config = dict(
    head_dim=32,
    hidden_act='swiglu',
    norm='rmsnorm',
    rope_fraction=1.0,
    attn_scale=0.177,
    parallel_block=False,
    extras=['capped logits'],
    init_std_qkv=0.0362,
    init_mimetic=0.5,
    max_grad_norm=1.0,
    max_seq_len=512,
    train_tokens=510000000,
)
MLP neurons of a small language model. Each row is named by its layer, matrix (gate and up: input weights; down: output weights) and neuron, and shows model dimensions 0-255. Each number is 128 + 24 x the weight over its row's rms, rounded and kept within 0 to 255. Numbers have three digits each. A neuron's up and down rows have the sign that makes its largest values positive.
After each neuron's rows, "fires before" lists the tokens most often just after its 100 highest values on Wikipedia text that the model never trained on. A number after a token or word is its count.

L3.gate156:102122142102188100146114122091152153143148098115122123132127107099174136111127113130092112118130170155091091136072109114160125183151131153125106164141110123135092102112105136095171116189148110146149120136138158145142148176088125141095120109146118106132155101141117128154130141109152173126139152115118166077119110106145105130123088166110139084128155167103124078098174129132114119115151150124126149158118124149107159129113084091150152104136128146101124131102163143150109105156107130138147105096135168118095097089126123132120140095115127112137163121120130089104164168116159129141094119124173119125145091115163135149173118126122184132129129167116113191145132146118086125143121108136086151116102139178148115141103120145114096133086108110143159118116121118131148151105123138
L3.up156:141214154147116142116140099120117149129079110152109119096125132188180150132143167118075160115138134095148125151150100157149134135147119175062146137131092100115122112126146113135126122192147108154117108155147129119195121160143165120138159136108115139077115171101110130174116084136158159101119105112108107103131140106121127158123099125148127129132102113152114125118148125121119130135101123114146158144142100114115110097145126125128137146131094108132056158127126122131126149163163176128143123134141126124152132159120169115153142136101176166152132117134132107163150101094119125115104118134100108174118119104108153165135123181141116127139109179132145088108134141102107117097113149152104119140141140141123145084110139102118114143104126099084096132138111160125099143126092168
L3.down156:112138112171099139179159110134111119099128094125094118136108111152148105112125154089120092155104182115172161152141116158141115142147140126111125138139121095121122119130138094171094092123111108119111108161162113143140124145126111102108134084144115133100135139098154125142101140177095131132095124083081119116117142111117153154137104109120137145149125107090092119117138131104086154164078112121044161133110106156153138150113112165103146149116093107118116181113115110156132143091133174131118081120126140108101102083168166091126117120116116146173142110102161153094098104149111106137115121125137102112095141137156100169156101120145099131159128121144127127130140125143130152063211116139131153128110127145113145153095142105117124115137149127145126094125169106125096129115103116
fires before: "″" 35, " /" 17, " of" 7, " time" 5, "." 4, ":" 4

L3.gate535:120138111125085158127110147129119173118161122130138180150153107121151080110141108132150144108101141133117165155114128141096111125137084140102118153102099152126116079132132138079150126119118072137138108131090127137147166141090166136089105126166134099120156117139168127147123158141114135115119114139140112171089145136105123093110148115167106133135135093133140136117137130159147133127136077105106133191117127147111149120128113137134097142072138124092175126153159111134124132135141129129124135144159155113100100146108153109108101059103117118160143110161113132126139165130140152124088189151125122091134120118143097111141148116133116120129150138152091150110136163119120143130146110099093125106136145111124091079092067152147095153107174182125157121076125170114109196126139118
L3.up535:123144132114126119090108148112107102105109129160137124122170178165132198126119083109124120115128162104107146106144119099100128135156110116128140155132151129140136141167122109094150115109156122094111140111107053139138128108147098154109076144136118113140143181131162137083139114140095138134107087176138130121103134136129132121124148117134088101152150131131105112134114098100149107113082139106102086111121163128167117157136133124142157152163100120112110103114148104148120115151118129123098126153136131156150092120073103141105104128088147143114137172122130136137139110135143119117127142175123138111186185084164145094082114099109144111111118147155095096099128107150168103090118094117108118109159161106144151140139119104088088091130135155171094180127116165115166137139112128
L3.down535:111099097129168141130130094114130059120164143125160147127138141152143121107134146122104143135113123119113144149156161119124145118135114120124143141144120145088141123146143142074151076107137070133116103148142067074160133113114160190089090181140082107122155171139144157133131156125114113146085116138119155124132147162101138128117157131190080133124116137164127127143096113145158089123140103069112126089138143160162089134122118122131132148108140125100154089124152128134157112151123134121113131095113156115119094100119103127133077141084073098109116106115129135127106123122130159129125127153096140123109156130127147113096155120126115107134124158188125104140120126104137127144143091077095136139140162131131109131154121129136120101179114161148092145137089135162109123186098109
fires before: "|" 86, "+" 4, "-" 4

L3.gate134:136079158197085112151127172161074111094118123154150138138090099104175117134128157133132112124129131128113142132140132188129130140144100135156126116162151110158129147188128110145089136149131112134106089089146104102122115141136125161113093137117102115134157136139117150152134174114126130186156114158105122122153119189149149162112159182094133143122142102164148141109117112118123150164136134131113168143126124155135113112106147135158089124130142109104142153068140121125119167131132096132142123134144096137158106138118117134120145076171094113169106123152155117110142158122135112141117125197137147147154101122156128141102135103131160137141146115133105107129104171114111121141154090093128119124114125090151143143117134094164149122100107144108090184140080091117128127161092106
L3.up134:120106091131112176147167130137120118150139175092140103157109127145140120114151107125168129118157184160134156162136058161160174112155157130125092111107154118162121167141126128126137121125105103103125093116155110101105141130121135170102125129122106121120139122138115159117130132175126134170127137165135127088155176142143137112110158166140133138177110089138085113153130147128097156110106132151153122106155122141112151144112137132187111122092152040129132112136148159095139164126155133178164098098119121151142145154105141110122119076148137128157130132121164137154089115127109104133128143160120150118090140158133110174145123116090168130107116119129150122092117133148136132126178111133120144105133109120127085139117127135116161137141109132106059093108115100096138102163098112
L3.down134:142093101136138145142133142163160103122078146158123077179146154105134113151157116054148112154137149131146109128104107125127133101132118158124114153095141149137134167166127110117105122132114104115090110128152124067114144156108159127109114122166075122129146174122109137155097110130123112154139100122112128095139161127117122146138140173129101087122130105094119170128133161138126151144115147101181125131055125126147154167081127140165147190092118138127130156121141135108158138157145097157148126116131129152122117140118148165125139127116129144127139116159196110088120153124132156118193123124115096145100130133145133167149106097140115136123165165164144118111107102105157115108130135119136170104130097087139162165158117116135094101123132093081091140120129126135117143120087151
fires before: "=" 100

L3.gate422:153133110120147092131128147150129157085138117156130080143161142112118137117146141174151124130119152141114122102088115141095093142171106135148057144115095155121139137155161147114168121145121118090149150099124157140114109130127163120133124118157142102124132166154161129102116105133177162118126108108107087162120115109155130151177157148109087119163106121122122115109148147106083128148087098122140126146152142103162134134161147112098120152137148149063117094144140155114145138135186145128127116105098143103143110134133100111141118110099152079157176134100155101116096073154167139122136145113070131105142146111130114167146163087138160107139122163131073143113118128118095145098116100099154062149137172150173136125137104117136119110108143135151148152157135151121132120115128146
L3.up422:132184116100136147182144155140132107104155105118108110135141134121148072141112171135115146123124059117134137138128109149131148105146115127157120121142114127102117159125160101088127084144089146116137143135084151113129135104117124114125154113133144108118159150136128151128119122192136167139147118142117136211128121151103154139176094147105140124162132091139090129100103109102121161137099097109159123180144137171125086075124136140134119104141112134163121150137105107102133107149145107198149128108143136123161123141157078188155138128122165123147112134100125111175080089134124157123112114137146106112152148106131145148108168120169149100116135163146133188137119135139105152129105124122098142143131129082161127118105111132140113155116160122107092111092127139173152110120138103
L3.down422:153119099163086122168124153134100136127150139089134171165130184119123103116133171143120135149135081077087101077141107126128170154138114098131154097106148163100118146093161098108120140146104114127152135125113104140124154150073141144128132107126153122142132175097162139133112123077138104145136122116106107160200109130067107116113120141126128108130112137137099131117128130086109152174161102111086095152156126124137093104125133107097131101154161144117138150134120109116138123162121111097085131142139119137180145087164103146133180106140092155121105135121103124141125129088103146116114143163157112131124118127147152121166112113103110154111166180150131101146122138106098086135097142127129126125133119129123080131101159125137084152094100116131058119128107135142122141121149098
fires before: " of" 32, " to" 13, " for" 6, " on" 4, " in" 4

L3.gate350:161184120102123131124096092148138150155130099134073162126090119117176149100098110123083144141105123109136131139100143142083128109104150118131115141158105168126092110116143143154127143148129116107166112098084120131160105135097125137097123113134137115141130156158159151122130110183109103103082117141153118091106114138091183101154096115102156145142141141093109142138146112099130142140149124109164150125122149135171177080096143152119114153094125125146151142165142125117116129129122145158158146142130139124096134152107139136107140125155119099151124147126138124173149152155142137149143114127158130091113140167139130106142111106148185193078166104126121124118126132146156149126122149154146126117098098115104099053118160147174163130116135081135147129049110143137131138140160124
L3.up350:156136113125134128125087105143121158124123110089102134165109134095120142144102102105093120116130113142096110121135134100101104143111113106144063122136108118122152097133153125128079153116144089087149113111116095151182081148115142096091100113162123146115170176170125145108124121122085120106076095101141129074122113108134180148144123108096139166152115116133127148144145102106150160143152102112161170153140145112111132135099089155106147166072084139114117138157143157125162122116129138123141123153124141125124121174135116136112133094145127157146131170124143133151167165124099106088133089126143122116095134126129118125150135122123169143128145083099088154142105078138129117095108171121173121145089143119148091098115138084133140115138146134156145150109082136114125148186163136
L3.down350:139125136150166169130116145195097128145102100124090112192087130103128112151118132131123104097158135162125106092142132119121118121107160119097072112144099159139153119099122119126109174142115126128147135113140125160143103145109159117106098118122117136097124182156123113118124130155110142126117144087120145060134090087116150124178079146097120181144105162131147125092155109121107170145150124127109142149179151106137164096122117148127115171096109122157143120168138119111149148088109151152153130154145122105124074175147122146113144110127115120149150119111177184147098140097090084080153125135146122122145177154114127146114105097132151149129135128141112096137101080126117156140097136122130115147102112113107078122107125102135144095121121102159121138098126123107134133154114105
fires before: ":" 88

L3.gate501:104128119107120109136107102086120108125125147151127148171124120103161154105160136113180122125167103123113080148104153100153092142147115114137143099157097124149191117142082135069144139139134113118144108179087150166091150119126138120138138155121106141105152118129127095172137094084138058153122117116111138130140084166129137110088163130114130124119106125146161156140093114148126090153127100119120086147155123141083151151115113112116147137123103133154116127115112132114142148098139139140111082169120130103155111070144124093108089137179145148139084129132179153115124153144157100118157119118136102124126159128103114128107104167149102107147127121161102125184113154082085085127164138111111143127119135114121118125115118115159105111201134133135093121092115139149138132125130124
L3.up501:189128164134139105128100130124159080128145101121143156164109150082129131103166118138132153087171152119139120143120126157114110142074138122138108090163112140148146149115137169128102120116152118134123108104098119155114094115149169127074106163118153117111129115135114121137152152141118140118126128122107118109138136153143128167142115141139143121115149097143162141126150136145143136137093143121121119152182126110104117152135128162128129070140087160140104154143147120120107144129112106101099144105125122105147140158127201151141135127119094140133110133080172105148076122109131111128148079121170121134073163110129129098147092107165090107156037142115105116134151155163109149113168109141157112113140136133171168107122128172134152106115137069154089121094101128108157123115136146
L3.down501:183148132117117113167089121140133141153128111099119099122126125088183136100143102108174196110155148119113106148125129121100134164109101152095103113137088182166125129120116131088132106147166157070070100137081152123106119105145131147144103136098132108108141134134107125098133144125126119136114150137110108072130082141156171134113134137127110100115088162188097134127124111125148117125137108143103112166152125131120120133145154141137122141134101138151112145151113147120122136157149167114096125106137093098138129103108113181103142139122134098180101119106113114174050133115134106146108123116141139099101134159142089146142107139178130113149126161130139115143099128114097153153165103117135090102145144143125175145131138132127143111110083076142106115115090174145157134139142132
fires before: " |" 27, "}" 14, "#" 7, ")" 5

L3.gate193:152113135142183100107125160109198155114174117144152145112119165134137156129135135110169139114107176096179162124109152132177112118138125136112143105146120132124087138150152146179161160107096139148107173148142151117120108107101150124132138126075071115102147165153151127140124159101106130146112117156112120165135082108096137145127107147108158112143153095169118169120133138111104157113145124127112110143120094141119122156138076134117145177124146157128149154085131128064119151156123123122066117154180128131111134127135124140171130115121155169134136128102132150085112094130144081134132153144137124122125116132104079135117130142126135116162133155132128124124165135131128150103113144137202152152145104112082123149149104123122136095161130133150133089158128110137149177148112132
L3.up193:090077154152150116131106136108127100137083131122144157103107161125143116137088115131118164148148147149096122112067142118150115133117103099104140110090131049128108124100120124115109114142154157138137110105133137153109125152071130148141097136145145158157140090121132164128106126123095138112192095127137181128150127140129117108139147107139126118093115115117128133138103123079129088143142098130110120148157144153159134090136118129170136127155101156131161143171125104083157111090180099131135093156093116157144168115106139115130133159133111112147162092137152150112154099113094096098116119107117146130085127106123114114137121152098096139149170122129102148108133086142143111135138133083089118160131175121096157118133154095146140144114083103085103146148141099113091088149167100
L3.down193:144171163079131105140112131116183143160168105137135116131119160140155154128131169145140128110109112066131129128135141132161144116170164137133105126139112079114146154108117180119141191109112183143167107166101149096111126152130137136093109104092119150123117114132141098098107180105114107144096155122088121142107094095111147112145118122109160112123137144119160140140153111118093115116100182147104192129132142152140164148129136108126140129123156153112140115097109150098122126128082122167131124137129129131135127118131099152154109075155152108096116113150158096091132112120126073107135073111136107111130068173117097147159102137175137120114100129153132117153146166118151123122112123144152138094113072133126093117114132140153095108106153177128121111124126106105132101157125120
fires before: " |" 24, ";" 18, "|" 12, "-" 5

L3.gate139:095125105143186129113077134169133133115199147091150094121154170108125124086130155111147139158113138141138175103122149119133109095161085105122137118151136151067110103181137116131144101115119131120119110134136120105116138124121106153123144163133134121123114153103150146132142157146132096100126104162150106142148101172105116124153112170121090134140164141123149118108162100139123139143107127073104149118130148162108154143113162134162146164138148160119121149113121160147135117112144114147128152104062141120120143123097145124104142154127134103174152135135139176118138100143107126149136169114065130163139092085084146110171169143135118157100140091169136102138122174145131188154130148115144137124145093111098126170115127146122080124148112088143146126159108142161155117137122109
L3.up139:125115130118139109098119142104121117063131097134130136135117145125138100102153136132133138060114166118117116111196118108126151141186163125140099095121147112166153103128103130101138117137162115168078148136145135148141150144124119129126127155119154165141145141074151152092109160159132160090127132100166098144121151112133119117176087143104129138108117134141116153107109133134087114121090136120156135142067132093099094150081149165134166164131116155104095164102106145194108119147148134111116097126119138151151113106145111114136131110120151117125097131140149144117144182118174175121103135099080116098126116107115115155110152120083156146131127086115117105092166133170148131154148158109107125136089140084145132140127132123092134094137136130140081098104156097135103132124105128
L3.down139:101126124150086148104125134135113126128107156098139149132077152147105124105131140112125112112131150150099131081128119128116119105127150179133097167091141125166125143113144121097115141149122125140128138164152135118123155159097110121140086136149100186120112121123098147131151139103148143093105114118114168121165135141108068087145138124135066115114137096187142138090113118146135157057104134126131139112067154153102143145081103150115102146104128144125138172157129171146096171181155121141151114105132125131158133130135117135099127116096141130135147137142147133084150163108131130135111075131121113167104123114164156162137140109120167137124094142103092172142142112124149160127098126117121097143141108106101100125110087083077135077158140089130136124088147138124104148134126081
fires before: "=" 52, " was" 7, " is" 6, " had" 5, " would" 4

L3.gate442:118123130127155125132101138173145144102083122108176143092156119107107168101139120102094131103159156151106143111121126098130150148151129098153126155101115091147147126152160134112170142095190127125154128122100119123127114140126113171109130101119106080145148128161137149155125138136118097154147165127140125051148165152141133142115154141120180066137105140151090130142162123106145094120108128115127154144176130137137095104084142134087150123136100120174170140113127159114137165112135152141151162146147066116115144139109172133132125125135103104121113125121149106117138146097127108138110174122155078171162123136160164136125066094147137137098173100150161093157149139110120193157140127121119135130133140127151110153138074142125140137107119131105119090134118115132126156135140104
L3.up442:084139133142100135160097150124143142164110125162121170121091148103183146081157124106129156166154129112136124111143125171118079155149159102121165167156171131163145112171106153138160112141139114089144141147144159134182152113152171112117157118122142126131124172107119104144121123112134144148113133090116134097149113135122143107113133133153124115121173135131152123121129103124134140110139147123137150134089142133138095094155133134116071131171148137144092108126132166134132150149133135152144145169109132182134132118115118113122105105073127109134079102130133119139124097113142083178130142162139102122147132113159158132134077146097133111146156165111091175121115181137148166096122148108160128109157160138123113134080132153074123146094140155117145130139124118063142072129147133
L3.down442:111160128131100107140108109145116138166159111135141150117148168147098126092083148134102106136078115143128141151116166132121092105157151123134125153136161103180157099132149083133171099150119094120163117096125122146149160149144191115183177130084150090169134122124114129162157110156105155162149116133109155121185130114136088131106124125140132112140138126129126133144166164164130150121112149166121150170113149105100135124117110106089133145143087148121171112142121112133132126141136114115144135113121091139148114141138166166101150128091123164133161101090147162173128123120113150157087119126147117119138153154132115135092089130095133121151175116086114133155129167170104159071146165110137157106146139129150132140126118172082134140128119130122123076117126113101122097091110149
fires before: "%" 50, " |" 25, " (" 7

L3.gate66:111072121104101113129140142110098131140138069138116101144088140135161155148132165143135099093113155124118188148086159132155110122098121154107124134126124109114122089109110103137108161133155130131127140142145121132146130145156143089132136140130124110084107158072098139114113094167114129098139144178123149133151104101116129125136143085090125147128089150144110099118126132116191161147125130125133150132125102145135116161159163144155145099159131138132163089119164127163132130147102163078102148101180130157113150150143145133099168105095140122119154072106100122108163099099100150148143153165095140148127156070155101116111151154153080124136116140120116155152121081111144155141131158139121120143128127165114161114174132132161138138156141126110115139165100144097113091145110180
L3.up66:133174120132145108159130081104117111118107146147111164148099141132160120152122154102144137158146109153155117115145143156104128131110121125130127120109140180111109076086116136125155157121145133088124116182152128133123137138148166093128128097128114146090160174068126095124119152164124102162143097120149138102103149115127135134110132149130131059141141132122131110109133122115106116137153119185108128181091113093098117109158146137131129138085159130167131139130168176170130127094147101092091126144134147127104104171101149160088120133126126124134146152150178132081122120155177142138115138107143130111141143164124096142142110119144083151150159171129114124154159129143134101159116117090176139110106124114130133105095162114132078119145193110121132123136113113152112179100169150
L3.down66:116062106142095132163146117129122130147133131105115163127125123116108214105096154122135105135141133155192097122108132131125124102099123177143121161083141161104141106133147118134101117121129138151119118136131127123155137140096100149098121131114091148093133127129151154114145139129081126126141137128094151124112122090102145141129157111122147109141146086159140123085142149141145076140145088145118161117077123137111146103139105107123154104100100121118161112164130105191103130111103113141092121120148145131108120094162094127112053129145114091162114143134108144052146170107135117167134152115112147163118150154124138075136134092148095130098096138128127147134160102129162099119164092096113120092165139102120120142127146137145088131169169129128115128116142146167116152090125118
fires before: " as" 18, " in" 13, " to" 8, " by" 7, ":" 6, " that" 5